From a checkpoint of a small transformer trained on Wikipedia.
Architecture: biases, tied embeddings.
Training: a variant of Muon for these matrices, 4255 steps.
MLP neurons of a small language model. Each row is named by its layer, matrix (up: input weights) and neuron, and shows model dimensions 0-127. Each number is 128 + 32 x the weight over its row's rms, rounded and kept within 0 to 255. Numbers have three digits each.
After each neuron's rows, "fires after" lists the tokens most often just before its 100 highest values on Wikipedia text that the model never trained on.

L4.up500:177108077106112118131153151156103126096131108142128168139117184105080116098178126143115127119163101080116167126182129099215076154145122165112139096073129148188151072101156136105068143143103185155122119126119131119138106166083128146112146119115118043148200135185125146129094177146167090122096175167108142106075172140107174103088112140133153110139134087116129105124145110149118052148115
fires after: "W", "M", "Ph", "B", "H"

L4.up113:167133127141118129098163088120158157069109132179109154155122144126129182116121196144186107176124147135178094202181120150088100153139141154094107180120075132116112095137172143155149137124116193212096117109105119124114123084152148149155120175105149118118135129130108154109129147093079071134141098072093188128099136122100129134096176091179085162117133072136145124114147187067087191148133
fires after: "to ", "m", "g", "c", "l", "tur"

L4.up460:155142113126151087095141212063116139111151153118099150169096135075180150118107159124105096130119111132061146131168120097118123199048122132117171157074128148109206157081121138153085194141148190165132091101120135103157090158141140108067142149104084131138126158140142157096068163132121156100168136089148110159074141189135101120105114126165067144082146175100162154086122094110085148146174
fires after: "c", "to ", "Comm", "the ", "comm", ", "

L4.up578:133151128136097079127136129120113124099112147086144100141133112181140159120147125179106162124083108119163098143107072151087135083178142057157140095136132113177188171150138087134140112154157140117144123166103072112141087122105137152114106182048155121122190079027100094154202168121141177142105165109168128169152145109105087107123083144196096149096158085150164181123168113158121117122157
fires after: "u", "su", "i", "vi", "ti", "enti"

L4.up40:115118094196127074147173174144212151135197147160135109163158100130116142119062151097116198125142071096125138087124096117149115192130164134095129133129096074162117173107148170101177136145103165132114157147111117163203104162137086118070124121082116125135094149155151110127133142140085174133105102088119147131110106135137176117070072189092106148142107106115086146127182151130091155129141
fires after: "Con", "con", "uc", "s", "f", "ex"

L4.up413:108190186121155086136106145145119132079114085119185207116109161108111140148207102149148082159055156157123170118170099149104085105144115145113088149159122072156130129144133158112108159125103134150115148159099152116164121156156115093160118190021134112162131125170170176143107171084132156111072129100108145072088118104127172154131089080144144125149146126166153106188129078104130077112131
fires after: "comp", "P", "p", "Com", "op", "com"

L4.up150:124155130082156062139104135150110162072170118140121085175116103113173162091127200146105098198124083081106189147120167165136095129095143187164127188137174142093140103145053104111113135175115104101148151055132119133153179157161168133139125146134116139094073114130100131104114067132125102101157135153151156114119104148158148108148141134070135095046041189149069146125115143173090182134149
fires after: "Con", "be", "to ", "s", "de", "ss"

L4.up290:154175137094113089131163079226104152145092087089128139097138139196105139118122167132115147144196097126135155154155098130077151130117111131096120165138068114104160143125110082181146135123177169180170134156114133063109141173102115145110096100151137072149056175158097145178120108092090162150121069129098114132148150085150143159153132168075065075119178129123122145112112096195121101127135
fires after: "S", "an", "as", "E"

L4.up604:116136161131179162152153143135142138096106085137132045154149151130129167053170128208127073180173060126152117107081107183134049100138121138167139117183138099138097111088157117089101137093168105165117128180143163192160130106120143178068170142124083121139173107120110116111159091119171085117099154152138066162161115126157096113087054119100126062129112123142103174088089164164071135114125
fires after: "z", "s", "dr", "k", "q", "s "

L4.up315:033128071091086139139123144116107122089159201094131169105156110164120158153124098124131135161128152069142138197094157151174141190096113120070131034065104094110103138156190186134140129171105171149123085151109117158166080114161128175107174044154141065140109092107083176135145115135160161133114085111122120163098157137115111097128108119118104102139119154127184123148146118171126156146124
fires after: "ed ", "N", "A", "n", "En", "eng"

L4.up288:163124123159071177135170133155105106121145131130090127085146080139090082122147126139099168116100123126133183150145115155126139137128123144138160163089128086149123161173105200129121145147111116105102157130044127141111132123123122119112167132152165148106147084165165132102054186147143143135069093112122147083084189143124150201119104107184113142143192146137156148132071101089107065127157
fires after: "of ", "in ", ", ", "P", "201", "comp"

L4.up17:098098086124137096128066075140137150139178113107155102133100111080162130121112163104124116162174130088149192066133134128111098094184133169163144110113110119186155121145171051107114206077076143138119068121119136148076177060173173144109164149128109136083100119066117105067095131139124121129172133143128129111134176122105101128148118137115164192104142167102111155060139124175069137164148
fires after: "and ", ", ", "(", "ing", "T", "t"

L4.up318:111127138118158196097173094168143142123140139092171119158122099093162128107128103072117098156117090121105194149062118170169065136137153112159102134132135101151088071131121144173189208159162095166118080177117078156154136140131101098093109140131108071195120129134116169107144050095141160133060108100123079138136151138134154130167135095110098161097110139120161183155099093108163181147141
fires after: "sy", "Au", "1", "ch", "n", "O"

L4.up363:149160077127143116120164087117052109128062146169090102136136157118193143144105175106153170142094159151164133170132145075055148165109193148100123102149118109118112122150163134159101078168125109166133087119137157100129089121156126116138100147106107102146127135143171054107104122127079135147117176158172116172099097168084077167112143137074107167131146145153091132177105177081091128162153
fires after: "to ", "an ", "att"

L4.up630:150107098117122133162157181087097107150175155144147101132094182150118168101132101194096100098153094110079103176144116074095099129111166140136109167109088145147184119148067134172222129120124103160109110177129082179096099152115174151095089147085142146137104147106141134076152125095099146079122136106108064153102170117186169132148085132135139092122158138146179149179123170082149152156196
fires after: ",", "r", "d", "li", "and ", "D"

L4.up452:122145056079100120108166114116170137141121129136149146140129121092141230129147130100090144123144125130119163099123128149121121157157145082141183177139172112114153104160181147097084137100124138097120094117145134092123220124103093133050147132106127112122110121155106172123168149134081124152096060178089062103101078074166166109157229134144128132136140087178127068101086160126118131137166
fires after: "E", "C", "c", "Co", "\\", "Pro"

L4.up29:144148096147118126153112131133097099210111155211132165121108141138162122103116094108120080105142109149127178074132196083169108104128129107115095125108137146155102155099100118144089132067218105071130182147074126119134181141196162148110091082172135062111114108175123112108096119139102127118089141102143146209166161135123136125088109115134170050124125195169169148129119150202129119151100
fires after: "l", "ear", "L", "s", "r", "a "

L4.up467:147137138155138107175138171078136136188122130093093087102109230102148159134079108108117205165119104079156127138144147172107095129135061098143040110155091119093142166140085153167099129113113162069166080151122111186145126112095103095127138082060092086113179141165159095113131121122122107120097108138097111145112082175153175181146169125165176140140096106128166167133140145167099175104120
fires after: "c", "th", "w", "m", "g"

L4.up497:091124102193109105141058076140165063101109150088131110135144104101151124148076184151195141184110082138114126182178049115117146127142117139131121133087074147081117133161088130237117154149164122091089149101127118085150127111169152153163135103137112113138111168198178124097143167128179120112099109086171120119140093091138127138165097172185143120142147149131146152057094086104129141156135
fires after: "m", "os", "am", "nam", "M", "al"

L4.up347:127183140097139051126147066112155161058093159099161151163138148189084119122087177107147113068103111094139150145119138141095112096156171169113180100144123113084110114125187109051123124095085132164103171165101133148144161089135138158121136152116150100197142108153138177136092140143115119164072148228124098136083135132122167099175123156154117178125155089175076143068129154075110108134163
fires after: "O", "F", "I", "E", "A", "W"

L4.up294:179167140123128091169131101152068126110082115133146151076111106067174136127187065129158114164163096135126097141164091178135156168125120082141087133131075147136119108105116144079163191084155127152138159095096123137170143125180122082082161138094127126120124112157084191079086164091096129113153181114130136171146096105121165184120134152082078157164160125057108126146096131139133147121193
fires after: "pre", "re", "pres", "le", "pro", "E"

L4.up478:110140083128127119159126072153158058148128116129116131193146123163182127082130213092118180153135141115092156187130199149138113084118147158171115066194125165064131097092116128094124164109105143104101114118084117094139126149126119111138120126097151153166105083206122200088087170106105118132102091140069156119129155116142074153129145062159086115127171128159169134136115110213127119121104
fires after: "m", "the ", "an ", "al ", "a "

L4.up119:161125103077191129135178103146122171175109152148094135146054065115153110152101126103108145114123053133143109123158123129097143082140134147132150147136095087177127162078150137135118171205157124074127149159165159202154115155151136125129145111088181101079102108094123093096142181083076141105082116153101131079114084099054096163120165121162162117123188161124174118103137139111114094147166
fires after: "s", "ic", "ec", "tic", "c"

L4.up445:119141125152094136128138116190127087144158159103196102132119132084108201097126117140131105141117119133109182139156165133081132107104073193101121128142149146128128185144133184118135125093131170141156146120127116079110087159174066175062202155132140119160130093081093103122129140119106150059105137202060154138130141132140139137146102107101111124116102100187147091060116112127110067079145
fires after: "p", "con", "Par", "Pl", "Le", "pe"

L4.up631:142148103122114120129120134106126142085176107170115191110121118202120133150124096129151094161131074135159156142130140125121139126088147170106146150100149136127128107136117234089106075135127145150076117120078118110141133134136147145111130112121198143088094099127049161108176122102146162134152149137086140167069154133135111122220125143171106076165129120167121153120173150090053032077136
fires after: "P", "A", "N", "U", "p", "O"

L4.up317:134153056135134165096049109144161123111123100131071108136171136114145166082101089054086155109153123169093169122148144142160173091068152068142113136157082145164128170137136173138135148103132212080118145119104151129120122057139121118088143146160140164094115163125131119126053138195159096098109153106139118198163152123087177108118092144106061071138150131157141138100146150131116137133120
fires after: "Can", "S", "un", "Un", "M"

L4.up606:109185069144145161123131146069144183087141163136158123136079103169160107172114137156107122150173093118140124191075131158150107086114091188127150156119162101094116105073135148088071126132097141224169162114146096132135110174077099143160097132150112150084161134092145132155156118102137118107096108157101088167129088118116182127111090071122123161101143181089055135092087120129085188074138
fires after: "F", "t", "f", "p", "igh"

L4.up330:115152141203092127159138134065169123122104120133168092133152140136183116087126095140136065113158173151139127117084105122132107089130122188128063146110190114175101120154136109070157136147103191129146117074091120152095083205116132114153121160119150148150123122112181127123129195075155113110132162074135129148083103130111140151183114134151101079146094152126161048137128098134145182099121
fires after: "a", "di", "pre", "O", "t", "e"

L4.up147:152133073105070107126078159153151128117055064107106171088109118130150171122181121206098078136087124101171105138116101140145167087107131152115101128099112108150153103124145124122114151114135131125178132114132126113196096149075159144106063150149116116105208121156201078109123127134166129075140155117114127181109121168134119147155172111107175116132089123119177130135116163114155134110175
fires after: "al", "C", "el", "Al"

L4.up282:203110142157126130104123120103173097123097174119138124112095146126178117126193116187122133151122083075130165125124186105132101104152107162094158137092188153150139147153082142109159157196153098153082142104133140061171082093154102079092120121115146100148133174174093119149096119192067117134082142134125095153156102085081124170101120139140130172167079100142179129116133146151098091136194
fires after: "s", "T", "c", "r", "j"

L4.up234:125182174178055101140132166105139103144136128121145136112117154171177172160108155145175144128199136118092160138101105085127121092154083150096126160103073087132091095129134089133146105161134131096102159125112136084149069122121112168112121136091159118124198118140137158110133127070089102169115142148107169123121131179119111081184167096040143157153097165189092179157130068155177099144173
fires after: ") ", "==", "m", "more ", ",", ", "

L4.up52:120091103153094099179092173138089131146114176150128099083100166120033107144148134169195142122131186078137154110114110156126169149084066098121189109101087155171122103093138159173123083095162125146152121111132121142142112087147112195108214174140120111160146083117144114111141117120144103139177163151132127114135179111111135100108093112198130114131135089125106107074073137109096112084119
fires after: "18", "b", "17", "e", "we", "ra"

L4.up207:125156106141153143128170209079098139146137097127110097160097154091126140103110181157098113180152138141144141142143061093133142140130155120100150127119157124169136104088187126145106147171115121110200137097128131125110146068047119172119122147103105091108102194112145061102113160122155137110133123145107116091131172104078057082097155082145140178097104096171125180090144071094128085173190
fires after: "to ", "in ", ", ", "would ", "not "

L4.up545:122173071098130114151170055139125116133100155072135045169128108136181138125123106140139138118115150157135155071188073168122143078129134093094143139090168137114197104097067140122131086185153149171149122100107147185213055120116110152050144108095092118118160098158118165101150145104116141089110175127147159136119148139174146128102149041173130166168149127130173105130123124123188144182091
fires after: "con", "re", "per", "be ", "the "

L4.up24:152161104109119172155095119166116209117163115097161133096126223181129140109129119095165125153091136148153116161128161104171125101136061154133132111139115103104134156078162136146167176148091125156112096102138090160109153091049119061116078131097145114133160096161083162102088102105159103125158147126136102118163115144128139155078139098088089126169120144142155141136085146145113117084116
fires after: "W", "w", "fe"

L4.up600:124160138142082096139170094138147174157120096146131112098120124150070095181180116094117084091154081077145124126133143118106050138182149172129173104121086107067069166172109139192086126119067109157092084148092138127157118127113099067130147188092116090216120105143091111148093151113113147126161148153168082119148108155116121116116150131164097193161096128122175155144127118142145126187122
fires after: "sh", "f", "i", "be", "wi"

L4.up546:145136167126154132144134198126073112160111164112102165069091209179113154097111120181111201140115138078178120130104090120088133172119105152133183123161090103104186141150133130175132133112124114126108104087154138123141097167164138148161189139146138152128130101187124154103130098069123213127109135125126164093099136108102126150187107082184138107116089106142102195145100117070103114104128
fires after: "18", "17", "born ", "195"

L4.up381:169137044069161115157116148198126126099146102098103109097121101140160143112154131067150147101094171094076166172176139096151143173117107103150194118125194098120069104112128141164104115144157133118224122116117136135132085105139118161143170102072091160140121108162127119121078158113073092113141120144106157131042131164120114154133136178149196119126064169079106087168097124108070132191097
fires after: "c", "m", "t", "qu", "p", "sc"

L4.up487:096124130151171122085138163171090125092100092115044061111135124123105125120132180144102165143103123090119135064083142161197088121139175130115160137186110129120127160116112156172168183126138187127156120072091109120146077116105135156121125080142136122165121109105147084103106103181113095137145160096137198153093131178160196099183150112174104131137118190201124129138131134141086140136126
fires after: "m", "M", "pro", "con", "per"

L4.up8:154163077108129164105102152189147159137117101120103078144127110100146142141130074114140136121139144080166156112165117095148118126129120136125076125111121071126117134162128080145085194217115163093101090164110146118162147148125097132060170112051130166121197149096164084095134176122133135098120131138136109170141145154117142101141083145109142115129158128129180141102119111114089158153165
fires after: "A", "c", "v", "s"

L4.up576:155183065076145100072165068143132146132077104118112146144055153160126203163111160112125122123112152061108133091065189104061117136127104148094077110155150110121135153098153139132063095096177136120103156135155141136140128117088109108151137172111171069123078086130105092120113127163163180155141111101162167181176088154104169135128126134157168102155200129127140148157170058163117140165137
fires after: "g", "G", "F", "f", "Sc", "Se"

L4.up591:132123126175145120102065113125114139122088169130154141130116111125072127161164167110114130209176093133148096112141223115127121072150110130160165135106138153152075121107087098104135175131144113169095114079071132162079135099122100123135152149177117119159139154140156131141101085118104187126068136150142112083127077124126185206078143113090121054101176080161155127138078108143148219109124
fires after: "igh", "t", "um", "y", "old", "ast"

L4.up68:119151099119118155111091113101172138131108096130127117218108166112103127160111069136119161109136163142203177175096140166192107148151147114126145086148121107143108077121167069129095050149107165137099107059089133150091132121026132060127096122120176100050093127129151155136141140133069072138112153139147160129157162142175172143155144120169097159096089175151159160138122116189113155169126
fires after: "a ", "th", "$"

L4.up273:148134098069074139105130055137171102171102130099083126107106145083161122167143141128198146142135105164184078151148182123040152106168120162179112164120119151136120181095103166141083112089164138168118135105122147120157148138097119158095089125122100134110088106138095118046152090146100139175122122127114123119094123127130059131143086199130105136194164122104154144091122187134163141165166
fires after: "ar", "Ar", "d", "or"

L4.up224:133147125158114086160146145168071123128123146104173147132142136133130158165123151182208072165195121109191131130121103143149148116144061120095106116123181195126083110110178086119140109116145093126105132134084190162136131132151108180100108107099105133091119093141177106172127068122108135119141115172158079134142107142113147104142167089155143141090067142118179076168097104077152099091098
fires after: "h", "o", "e", "ro", "sh", "B"

L4.up238:120087135108098132142144129105118116087165188203149202154141128154141164097111079164133146143193192128116158089132135160159107167124117102123057133085127186101133199073134121136112137134159085117150105134146067093147203086060133157115090115165100119109151104158133133166129111148137123065095174129100105090117157061130152163136191106154087120151148062106123105123126133160145067092132
fires after: "Ar", "N", "B", "o", "en"

L4.up390:155151126098104153144103205136166120112102108121131156156130127124135130079118136117140155154147076159115158098105148133111137150135181075129125108125078143195120198152121176132135102166109109092136126154110144083167097038115129116205230162123113145148157075071082074136123132129089147135197117148072139064106124093067091092099113140115132118166092145094145184119083162162135114090131
fires after: "\n\n", "al", "un", "Un", "ar"

L4.up344:098150120149162143122164112125104008128104147147149151103161130065129094131178125130111134125150123136152124117147076069088113161056179129095128157110137083188057168198169121118156172119130106128125080079143090098155060078115077175128117118142094067137112176166139118154144124105129114107079122137153103161072124147136133174162126119105111129147096082134191193124137132151133127183147
fires after: "(", "di", "was ", "wi"

L4.up203:111105086184100088131184149122151148086143066203129118088108119150135114132114100096131142102096136082176125111085141187132090166152121131119113117120129150118117090077105097113148078154146174159118122184108139128160115166106135098081094189134159164146042072059157145175169114036125164042141110136132161148147172134117127087147077144147155137126118176141128091169124142146093171106135
fires after: "P", "p", "f", "| ", "be"

L4.up517:130060128176185079134074105136121112169062135125124186106137107103133154163172162140206147156178087077119149122112156096146078134145158141135117126105077077130162142144141132169120089127161116121123083168047059098142082069108131120110110139141074141110179163173112106128134096116109127081117128177193151132124133138168129117127089123147148150124128074102111108115063111111138212173149
fires after: "h", "li", "el", "y"

L4.up405:133109128179083110154123148106123088183096132161128121167049184144181189085135099184129093095069126105085145154112136125129124134094153159111158138129121173075138130119109092144116049164066120134162174167131155132121097120138128138132162152123115146146114122059147106130173128088061091137112139142191161141111101147139106145183086098130169126145158148185056117080182112112162196152144
fires after: ",", "was ", "is ", ", ", "at", "("

L4.up142:215184085122140105150142103170123116146158131183150143084059130190110120139122101094144104143086140130127147184110058120106119082081093133112164071135088140097099144106103142165133139148092098145107074129098181174117139085126098186147169191177148127110112065085186111176135159105103158102160154091181096062127152087159119154110098134128149075139117171125173098111132137165121100083133
fires after: "es", "p", "sh", "f", "Sp", "ers"

L4.up331:221095124101104093133105154114114087242117131155129125124047136079116136140135128155094167174097128149123157125087083134158083114144143110118162124121101156175098156107171095173158142146097127126119105190085105081127126144169172080109163072135127138139125055145139110142165136109113109066105172177122137110144152093169189103181120135107122106085108165130117159125159122121166107134149
fires after: "h", "\n\n", "===", "c", "sub", "li"

L4.up526:131149151150180070087131109188104116123189114161160167131183130175132180153088095074178163091172151162124164153105108116179136114140119144158138114119075122190142179090104188070151126131103113175157092210114147084103114132102062080062109135176140113132118115105118061098102108129089109124109156114146127135088096111152134118165132140101149158090107157152094104183098158126128100116114
fires after: "Ch", "Le", "En", "H", "D"

L4.up334:115129163102185123171103155117098066117129131158141203153096179105113085122101128164117050160134157124137148120092111131150195125132095130136135164179070099121152154119139172160118187109070140139209155134141109153134101112161115125139100100109120139121173073120136141131143173148140117159140198193057132132117162044111177139105132064126096110076120062151127093169101102105141146083078
fires after: "Coun", "t", "he", "coun", "oun", "f"

L4.up628:134123115120096135081121073170124184107154111084084092090120154140169141107152133159074092107108094202107168135099149143097077200112115123137136175157137101114171112102156171118173156116057150175170123110166084145131099149150159116123175119064120066125130160105177119106049104115065102104172115091124123131121140126129110123120107099117132191144115095145084116128095100135164129148203
fires after: "re", "Rep", "con", "for ", "and ", "E"

L4.up235:146084124141126076141197129086154137166115102124158113142126106114145154089123161108078074095159131076138166105138101238125120135085142135122134160157164122131180159113148140111117174140141112123130138140156122102134118071181106141081100134132145144138092102102126172146109124112040150136146152094107148117155094143126101168111075113095134141109116096184105090185126111145171110148198
fires after: "pre", "res", "Con", "re", "was "

L4.up493:104126105128178075125131138166131179127112140184142066217115157110083137197139106089100157101109119096175123094150165144180163143136177109153144197079111150131116140132199121137164113107189115127093120125087114159144077118101103118100113080138161120033121142123121153116134079094138108073118098107108148133029164168065066098169160141147119187090151125145083122217124111143111119184129
fires after: "G", "g", "to ", "sh"

L4.up636:129162101135166078169085083141153120175150162102105115138069113125141100119074157154194083138111161037154146154144069164143142112158128138155103195130168092130081107182051126113117125123142160181130133180134108151092075117196137143137092115092126182135142111103133134150093092115064162132119088161094145152125147065130170161101150079111110132178137091127096134095170171140126093128067
fires after: "p", "im", "con", "m", "em", "pos"

L4.up455:104158095035104152171125193163141139114073138200105108167123104096147041117124095065147093150130127127107076166081119160122122134131134056138121070145119126147128197148179136138160186162108128186179118156137118133166095102120118130142100113097130170124139093109083126170114153111084139171081126183102110051106157138106034118155092130084092151135122084122100131159124117117116148157158
fires after: "ow", "un", "af", ". ", "qu"

L4.up168:156105128076058136152140128123096146132148098097113118091138074133136173128107084128142164107145129125097144171122104135092083162182064113132135117092109101116125136089150162033139097109111093159193107088167138112093084162101103141200137112109175136135128091162193164161158162141110183130155143150062147156150171120123099133121131121160103132167134146155083126148100117182116103200094
fires after: "P", "p", "c", "comp", "v"

L4.up374:154129135080102105082149095117095130106067111140082065179148171161128121093113164120148136161112101153065126127108097116155101026112140192136135185173147096183110074095126150140138125110108080104117137121115118094140123109195127086145147157146129120166135121207117128089148193132116213146167118164128062114093178100133153155132100128115139173148106188148116066143156121157089129124146
fires after: "v", "f", "of"

L4.up599:137145123139170103111130108096165138146067095130138137137126206094152180148154130154111133122043126080190096167110086087109125099124110136151153169129138172090087129121118125091097166085155144131117125140149085126112176135187113177065179109147087107185132157175046115111086136118122097195180120127175126114112155072144151111132117122080159190052103128154154068080148141146162135146155
fires after: "t", "T", "f", "g"

L4.up552:128162066175082127130102164099065116099171117125189195121140107123143065147099142152109204133082091076085123177118159141120171124114132170163127132107132164123081071148136171120121109146128151120125129126072121148126133127158127156158188159102145110117123106135124151104122106174092095193086104139144173118159088110077093130146136188102089094055187177134079107121078138088171065144208
fires after: "C", "B", "P"

L4.up134:120136107159124127074150098108102159114097157111150131144146162222130148122140114160146171171165119089176138130094048158146173122163188134141118131137084129179118137192076190107143143074110134158062126074094140086134133112102144108100059150082136125128138152176112133117150165128115155149183140127139087157088141097102131113115145174143117126110099134140091154132147108106153188175162
fires after: "ar", "D", "d", "ch", "Ch"

L4.up539:113128113065100142142113139113105158153041128110175197088171127173107124102084128157150115155234110117117112093107087155119106138120040146124133187113166110151081107106150133104145151156143153101153109090107144151156103127081120188117128152118093151169130148109157202172160089139178183154183119150151090102063133086108130158145141104106150085104149130157093092106155167090162172111122
fires after: "t", "T", "O", "y", "ber", "s"

L4.up60:148140089137114117127122150136092079081093096133104173078091124092109120129162162125118117149103142133151091153133082165105116128107113217156105066072174187165141097116131170098068180076163189129117177092142193115147127101199143153142134087107157147145117086128171095079134158147148184110197106151140063112111100142125164104098110103114110131124159184180113168156105148150096147128147
fires after: "m", "P", "ed", "um", "comm", "od"

L4.up543:033102127149131153134123116155085141022136126126093152148146173171138139078112142118162127111093091115151147172075166180115078120101106186093112124127109104130132090085089111169139125125087129119140102138173159122161158070109154109169095209118184066125110079158142155137121197184133095144139144042163119132075158162131159141146120103132162107087153108140081124144120167122130092119136
fires after: "F", "f", "S", "the "

L4.up555:156151176161156144142104147198098171078153171097170098146059142095143124110159182128123052128151136127077132147096155172151148094191105047163157152117113130177127102168118137127122127094150181106162179110070125155156107106113126163119160086101098127176121129120103112125088178119125097106161133179079081126114133078150134143166128106155105167125166111124130095103128124054087125145136
fires after: "pro", "pe", "mar", "o", "n"

L4.up491:211153121176129093189166147115094132154135131097117063110111131183126142089053143164113200123098128156123103131144127107152161092102103119099138146137089103202117148100097176099175146063136141127146178118135129140085086150135110179089093089061124167131085142176155098126103134065155159113107134117147116157156115107169204111110118084143093157118159155142091115145173127202139086096148
fires after: "p", "con", "ex", "al ", "per", "% "

L4.up369:114085089133117089130097146114106107125170132172106100159148081071157127096133085152146168091122135139114156092105141168083189100102087140127106115130159143129127101175078125074183077134111086147054137131165106153144113184110095172137120161098076128146095092142155144131147188193117155084150108144111130130058184100105132167109103100136134127135122132130112142186119209174096143146138
fires after: "p", "app", "de", "s", "comp"

L4.up465:154141172149132132092141163167063143172129106179099187093171162159116140114104098103114119147108134117079156141126182087110074136158146179154152160095160162110149093056077184142098121156200072133139119196166165089148108139058091099136157128190107129116109095145108186095071147114097098166082128151181128144128148204114155123101137129104106109140128096169118114131125184149122104146105
fires after: "h", "H", "b", "the ", "B", "E"

L4.up364:152144139136110114104133076192109068120139155132128159136146150054126153140124106073114105093152159167090092111099089152140160169117078112023111146128144173072143105109174118144101082135120165139124095069120136131118126045158131111092148136093095133169129122110071134120142169151123122204166184157051058121098151131082143126156141120170143168121194116132139146143147155140206069149104
fires after: "re", "pe", "o", "G", "R", "ag"

L4.up39:120083164103107145092153089139119036144075121107116151183126150108152171040167158076128135117127127149185129146126169107105105146115152160169117153124172099171142106092130146104098100134129123154104065080204123123147138092092132094156142106093145106104127126138150078137137171178148116104140158170160132146146145136116165124171214079165061116228072124142132143098119093097089089107119
fires after: "E", "sy", "the ", "an", "j", "s"